Weights of a small transformer language model.
Size: 8 heads of 64, MLP 2048 tanh GELU.
Architecture: tied embeddings, attention and MLP in parallel.
Training: a variant of Muon for these matrices, 749M tokens, 5716 steps.
MLP neurons of a small language model. Each row is named by its layer, matrix (down: output weights) and neuron, and shows model dimensions 304-399. Each number is 128 + 32 x the weight over its row's rms, rounded and kept within 0 to 255.
After each neuron's rows, "fires before" lists the tokens most often just after its 100 highest values on Wikipedia text that the model never trained on.

L3.down221 [113 132 170 127 128 187 103 130 133  86 127  87 153 183  45 150 102 130 120 122 105  95 157 145 113 135 123 120 113 156 195  95 174 101  79 183 164 126  95 180 133 155 138 162 135 119 137 146 134 114 127  95 137 139 134 143 136 119 181 134 140 130 138  98 159 112 170 107 104 134 205 108 143  95 159 153 113 169 185 149  99 104 152  59  91 100 102 154  96  95 134 188 183 120 142  78]
fires before: "\n", " 0", " 1", " |"

L3.down753 [ 84 148 135 131 150 152 110 203 175 108 108 139 119  82 136 127 172 122  30 181 115 133 176  80 135  99 139  83 176 167 102  81  79  99  83 107 134 144 127 125 112 141 149 118 112 108 172 165 120 181 154 112 185 163 120 160 144 143 162 180 126 127  86  81 142 148  65 145 129 153  63 130  84 138 137  92 189 160 120 215 110 133 158 129  82  75  98  99 111 115 144 120 140  90  80 124]
fires before: "\n", " |", "|", "-"

L3.down1901 [106  95 139 150 134 103 128 162 132  71 100 157 213 153 160 110 174 100 132 165 181 155 142 121 129 226 158 149 125 143 176 151 154  73 119  76 118 156 186  95 146 117 183 149 122 110 106 156  90 151  93 124 126 105 181 119 153 180 133 181 186 130 107 122  71 109  83 126 129 142 161 102 164 156 150 109 160 119 177 114 107  44 105 136 116  84 138 193 122 165 139 126  90 123 170  75]
fires before: " |", ":", " (", " in"

L3.down1313 [117 115 100 118 169 119 124 130 156 143 111 179 161 133 118 152 125 121 119 153 157 107  89 174 185 134 126 162 156 143 155 146 126  36 149  66 155 140 128 130 124 155  87 142 115 130 187 145 165 115 163  76 104 119 131 139 174  80  96  74 108 154 126 119  99 124 119 183 173 101  92 155 121 129 123 164  64 141 147 137  76 134 152 137 148 157 125 158 150 163 169 122 153 109 119 113]
fires before: "\n", " The", " He", "|", " In"

L3.down1408 [140  76  89 124 133 107  98 151 158 123 130 100 131 121 116 116 126  91 153  76 151 169 137 102 156 129 146 133 130  89 100 128 149 162 151 152 118 114 126 165  93 139 103 104  72 114 133 170  79 114 109 139  92 148 135 113 112 136 157 163 102 114 130  88 110 109 121 153 121  95 177 127 142  98 100 184 113 110  71 145 122 168 128  85 178 103 139  85 138 163 127 118 130 114 143 135]
fires before: " |", ")", "\n"

L3.down603 [118 142 181  76 102 159 115 116 133 175 121 114 114 188 149 124 148 124 156 119 129  81 110 120  27 101 156 109 187 162 171 131 113  98 111 201  97 153 141 112 100 132 151 147 109 161  93  84 139 123 118 108 126 152 109 150 112 162 115 173 163 110  75 201 143 154 110 134 113 138 149 130 142  72 163 106 130 162 127 179 132 113 175 138 116  83  95 144 145 183 149 112 127 122 108 167]
fires before: " |", " as", " a"

L3.down1954 [114 140 126 138  94 100 106 165 174 122 156 127 170 129  89 162 109 173 110 110 152  92 107 116 149 118 139 156 166 120  93 118  60 134 124 115 183 129 101 129 123 152 105 163 119 150 131 103 132 143  97 148  62 137 156 143 112 108 147 142  66 157 119 187 145 128 134 124 148  87 129 142  95 120 121 141 116 127 127 128 144 168 166 141 158 182  68  88 149 125 141 137 105 161 153 201]
fires before: "\n", " The", " He", ",", ";", " She"

L3.down1982 [156  97  78 108  92 105 138 197  96 136  96 153 162 141 144 118 140 139 146 145 114  52 148 167  39  81 102 155 115  89 197 136  85 134 148 119 114 136 161 140 113 124 121 121 127  66 109 118 132 118 129  95  90 150 116 174 137  74 120 152 177 154 159 100 122 100 129 122 151 179  94 113  79 164 102 117  67 112   4 134  84 168 178 135 100 130 142 103 158 101  91 122 125 110 143 126]
fires before: "|", "\n"

L3.down1669 [148 103 110 132 130 187 154 170  87 127 127  84 130 147  76  96  65 131 197 164 237  99  97 164 128 168 165 128 113 154 162 141 160 154 105 116 109 122 105  81 149 153 107 136 105 128 136 115 123 134 104 181 152 103 143 141 122  81 127 169 133 163  65 115 171 109 169  87 188 190  98 152 159 149 118 126 119 128 157  85  86 100 176 134 104 114  70  94 122 131  99 171 140 151  74 151]
fires before: " |", "p", ":", "-"

L3.down1062 [118 123 145 106  70 162 150 142 118 156 154 161 120 176 119 137  76 160 159 119 161 127 113 120 139  91  81 132 132 124 115 123 125  87 112 169 137 113 159  78  95 127 116 131 140 109 164  96 164 121 177 118 139 118  67 165 169  61 146 103 157 168 162 115  88  82 121 127 146 136 171 135 127  70 241 108 142 149 111 118 149  92 149 101 144 170 166 150 162 157 101  96 144  91  68 105]
fires before: " |", "s", "\n", ".", " of", "---|---|---|---|"

L3.down1305 [224  75  73 128  72 141 125  90 143 194 172  94 192  92 126 173 144 126 109  94 183  99 130  79 125 178 186  73 191 154 187 157 135  91 141  49 134 124 126 129 131 143 123  58 134 157 118 116  94 167 161 169 122 113  83 149 162 100  78 145 104 124 136 185 108 110 120  78 107 106 157 106 103 102 196 111 129 149 162  65 130 146 100 113 109 116 115 122  94 126 134 117 108 171 144 135]
fires before: ",", ".", " and"

L3.down1689 [137  95 150  99 161 125 136  79 113 192  75  72  96 194 116 177 142 148 177 112 147 137 107  91 154 124 153 104 130 164 165 138 166  91 150 112  89 175 156 137  55 115 128 142 178 204 134 151 109 112 134 110 101 129  67 112 184  91 163 124 135 150 107 169 167 100 124 102 150 121 132  62 122 103 141 134 154  88 149 119 101 103 140 137 134  79 157 102 182  57 116 155 161 106  88 104]
fires before: "\n", ")", ":", "American", " |"

L3.down808 [132 110 137 191  98 103 196 171  89 170 112 114 172 113 106 148  69 102 162  98  74  95 140  60 145 149 124 107 127 107 175 124  60 164 121 126 137 117 151 128 197  98 121 136 128 143  80 127 128 164 144 137 107  81 141 194 114 121 146  85 110 139 130 135  54 103 181 119 126 163  97 119 133 157 108 120 155 204 157 138 130  93 128 180 124 116 131 154  87 108  89 160 178 149 201 148]
fires before: "|", "-", "==", "===", "\"", "\n"

L3.down1662 [135 185 155 149 160  93 126 137 107 147 103 152 137 109 139 116 151 107 143  71 199 113 142 185 146 131  87 147  83  84  77 102 118 103 108 138 115 153 107 120  86 157 107 127 116 174  80 106  91 151 124 148 117 113 144  95 103 132 106  84 141 132 144 177 153 131 151 111  94 159 134 166  73 173 112 140 154  99 136 136  76  96  98  91 234 109 152 138 162 166 123  77 143 124 197 149]
fires before: "\n", ":", " of"

L3.down1670 [142  70 151 148  83 181 111 170 136 139 155  76 126  81 173 151  78 155  72  85 116 139 146  99 121  66 103 144 186 109  98 123 136  91 111  85 157 168 174 164 104 154  99 179 180 141  84 134 193 172 154 102 125 157 134 126 115 168 165 120 131 118 122 135 119 139 178 136 147 101 119 121  51 110 101 142 158 141 110 126 129  52 131 115  96 111 173 154 112 138 118 141 118 137 129 120]
fires before: "|", " |", "|---|", "|---|---|", "\n"

L3.down493 [158 131 124 155 120  88 163 123 124 200 146 122 169 153 139 154 168 183 139  86 111 166  76 125 101 102 117  92  79 113 146 121 176 131 144 142 170 138 106 156 132 160  91 115 117  96 118 134 126 156 101 142 127  72 131 111  50 110 128 102  95 141 119 134 200 159 132 163 121 101  94 146 168 150 125 114 117 173 156 108 176 167 143 143  94 142  78 125  92 118 132  86 131 145 136 159]
fires before: "\n", "|"

L3.down1525 [134  75 144  77 171  69 132 105 112 106 125 146 171 160  83 129 113 129  62  87  68 157 158 189  90 119 124 131 107  92 124 144 126 111 116  89 120 162 141 134  41 135 134 108 160  63 101 141 194 117 120 154 147 137 141  72 118 152 109  98 187 107 148 129 200 157 131  98  70 155 183  70  82  69 148 143 172 116 179  93  94 127 131 129 172 119 125 177 130 130 146 148 126  98 161  63]
fires before: "\n", "---|---|---|---|", " |", "/", "SV"

L3.down499 [151 140 113 116  36 121  90 112  69 147  94  97  63 101 129  96 108 118 198 149  96 114 140 127 111  86 128 126 138 175 155 191 121 145 102 228  88 146 147  76 103 145 129 160 121 157 150  54 152 163  96 143 106 150 120 123 114  74 132  96 121  98 132 123 145 158 119 111 113  98 145 117 120  71 135 133 164 108 132 154  73 111 121 155 112  81 174 152 159 182 110 146 108 147 146 137]
fires before: " |", ";"

L3.down235 [198  99 156 126 137 132 136 112 116 111 174 100 142 141 140 100  75 133 166  16 148 157  82 107 162 163 126 173 124 155 118 123 149 134 134  88 141  97 123 153 109  94 110 136 118  77 111 123 129  97 100 158 150 110 105 108 138 151 102 146 135 183  60 150 186 137 205  84 128 106 158 129 141 116 109 127 165  68 116 146  75 141 118  78 167 109 176 109 196 214 101 123  99 154 170 137]
fires before: ":", "\n", " |", "ja"

L3.down1477 [127 100 123 169  98 129  97 160  74 138 100 164 110 110 117 155  76 139 114  97 178 116 121 129 101  91 102 131 139 167 159 100 119 153 164 126 146 163  71 156 169 127  93 141 132 133 130 147  93 165 209 109 139 166 139 149 114  80 148 130 147  91 130 124 128 124 137 147 167 158 135 113  81 114 129 143 121  96  84 111 146 154 143 127 149 138 145 139 118 145 103 111 171 104 156 123]
fires before: "\n", "|", "The", "=="

L3.down74 [205  97 117 145 131  67 134 126 117 109 182 130  74 123  37 119 168 103 143 109 119 136 156  95 140 148  88 163  92  96 206 119 140  62 138  89 146 152 117 207  88 190 155  99 150 154 136 116 123  83 126 126 147 113 163 136 158 106 162 163 141 167 115 129 105 119 138 114 120  83 185  87 136  97 134 118 103 160 129  82 154 138 131  94  64 165 126  96  85 123  52 121 151 157 103  82]
fires before: " |", ".", " place", "'", " 1", "m"

L3.down626 [184 127 192  93 103 122  70 112 123 114 102 186 138 144 120 130 179  77 101 117 199 119 114 176 183 158 149 181  89 139 155 188  99 149 119 186 143 116 141 140 153 109 139 138  92 172 101 143  98 185 103 115 102 132  90 157 119 139 125 137  92 121 142 106 183 112 153 147 169  84 159  92 139 150 138 130 133  91 138  91  80  81 130 116 124  95 158 189 129 122 125 138 102 109 127 114]
fires before: " |", " /", " (", "-"

L3.down824 [118 158 188 126  98 100  36 137 154 143 126 143 157 192 104 120 109 106 156  95  75 195 136 157  90 145 128 163 121 138 134 183 159  80 144 112 119 102 150 146 169 126 178 143 104 143 167  89 156 144  57 140  83  91 115 118  77 109 156 130 107 100 121  98 156 124  71 183  66 124 159 160 196  95 134 182 138 104 123 100 162 106 134 133 117 124  55 128 110  72 134 140 165 153  73 115]
fires before: " |", "s", "\n", "==="

L3.down849 [112 175 162  98 110 159  64 136 167  74 117 121 103 105 131 115 139 108 130 132 142 170 116 120  72 131  41 174  92 107  19 103 137  93 114  38 148 133  98 187  98 130  91 157 155 117 109 115 140 149 124 102 131 120 129  89  95 128 156 131 175  93 133  47 122 150 171 130 129 134  90 151 113 135 108  86 115 114  56 110 132 130  82 129 189 153 144 137 132 192 134 113 201 133 100 135]
fires before: "==", "---|---|---|---|", " ==", " of", " |", " also"

L3.down1532 [107 188 182 146 117 168  91 218 137  86 124 187 120 161 130 121 100 158 104 197 105 100 139 120  74 118 111 139  88 107 150 154  23  90 114 169 112 124 172 121 208  47 160 140 124 160 124 122 150 146 159 163 168 136  96 148  93 126 132 161 127 101 101 153  72 102 155 111 117 104 117 121 126  90 159 158 180 173 151  90 183  95  87  69 134 119 109 133 144 163 158 102  61 148 108 100]
fires before: " |", ":", "==", "\n", "---|---|---|---|"

L3.down374 [100  44 163  94 168 142 107 210 117 122 131  96 158  76  99 137 152 164 124 128 121 111 203 157 179 138 108  87 135  79 104 127 126 108 151 117 185 137 137 156 164 178  91 126 117  92 117 132 120 105 156  98 156 132 107  88 123 132  92 113  72 105 151 172  82  94  73  87 106 122  92  50 110 160  80 112 123 167  79 116 153 139 183 139 124 154 134 123  99 135 136 144 128 133 140 109]
fires before: "\n", " ", ","

L3.down119 [147 135  83  98 146  84 116 123 143 159 199 156 102 165 177  89 163  99 115 189 194 108 195 145 134  90 152  53 179 111 158 189  75 116 123  91 170 159 128 119 112 148 132 122 116 142 114  58  79 124 113  79 113 100 106 193 177 159 165 161 112 173 123  71 115 147 149 101 145 146  94 179 141 179 125  92 162 138 128 177  91 134 185  80  90 148 130 136 180 168 138  85 138 144 117 126]
fires before: "\n", " |", " 0", "BL", "."

L3.down397 [125  73 127 139 121 162 171 182 138 218 135  45 166 106 111 192 132 110 161 135 114  89 148 108 165 121 134  82 186 119 136 129 118 120 109 163 150 125 122 125 108 156 118  65  68 118 115 120 113 166 103 133 173 119 104  93 130  98 139 104 114 142 125 127  89 122  82  99 106 104 132 153 147 164 130 117 178 181 145 108 114 192 127 111 184 195 102 111 116 131 139 117 103 113 187 134]
fires before: "\n", "s", "."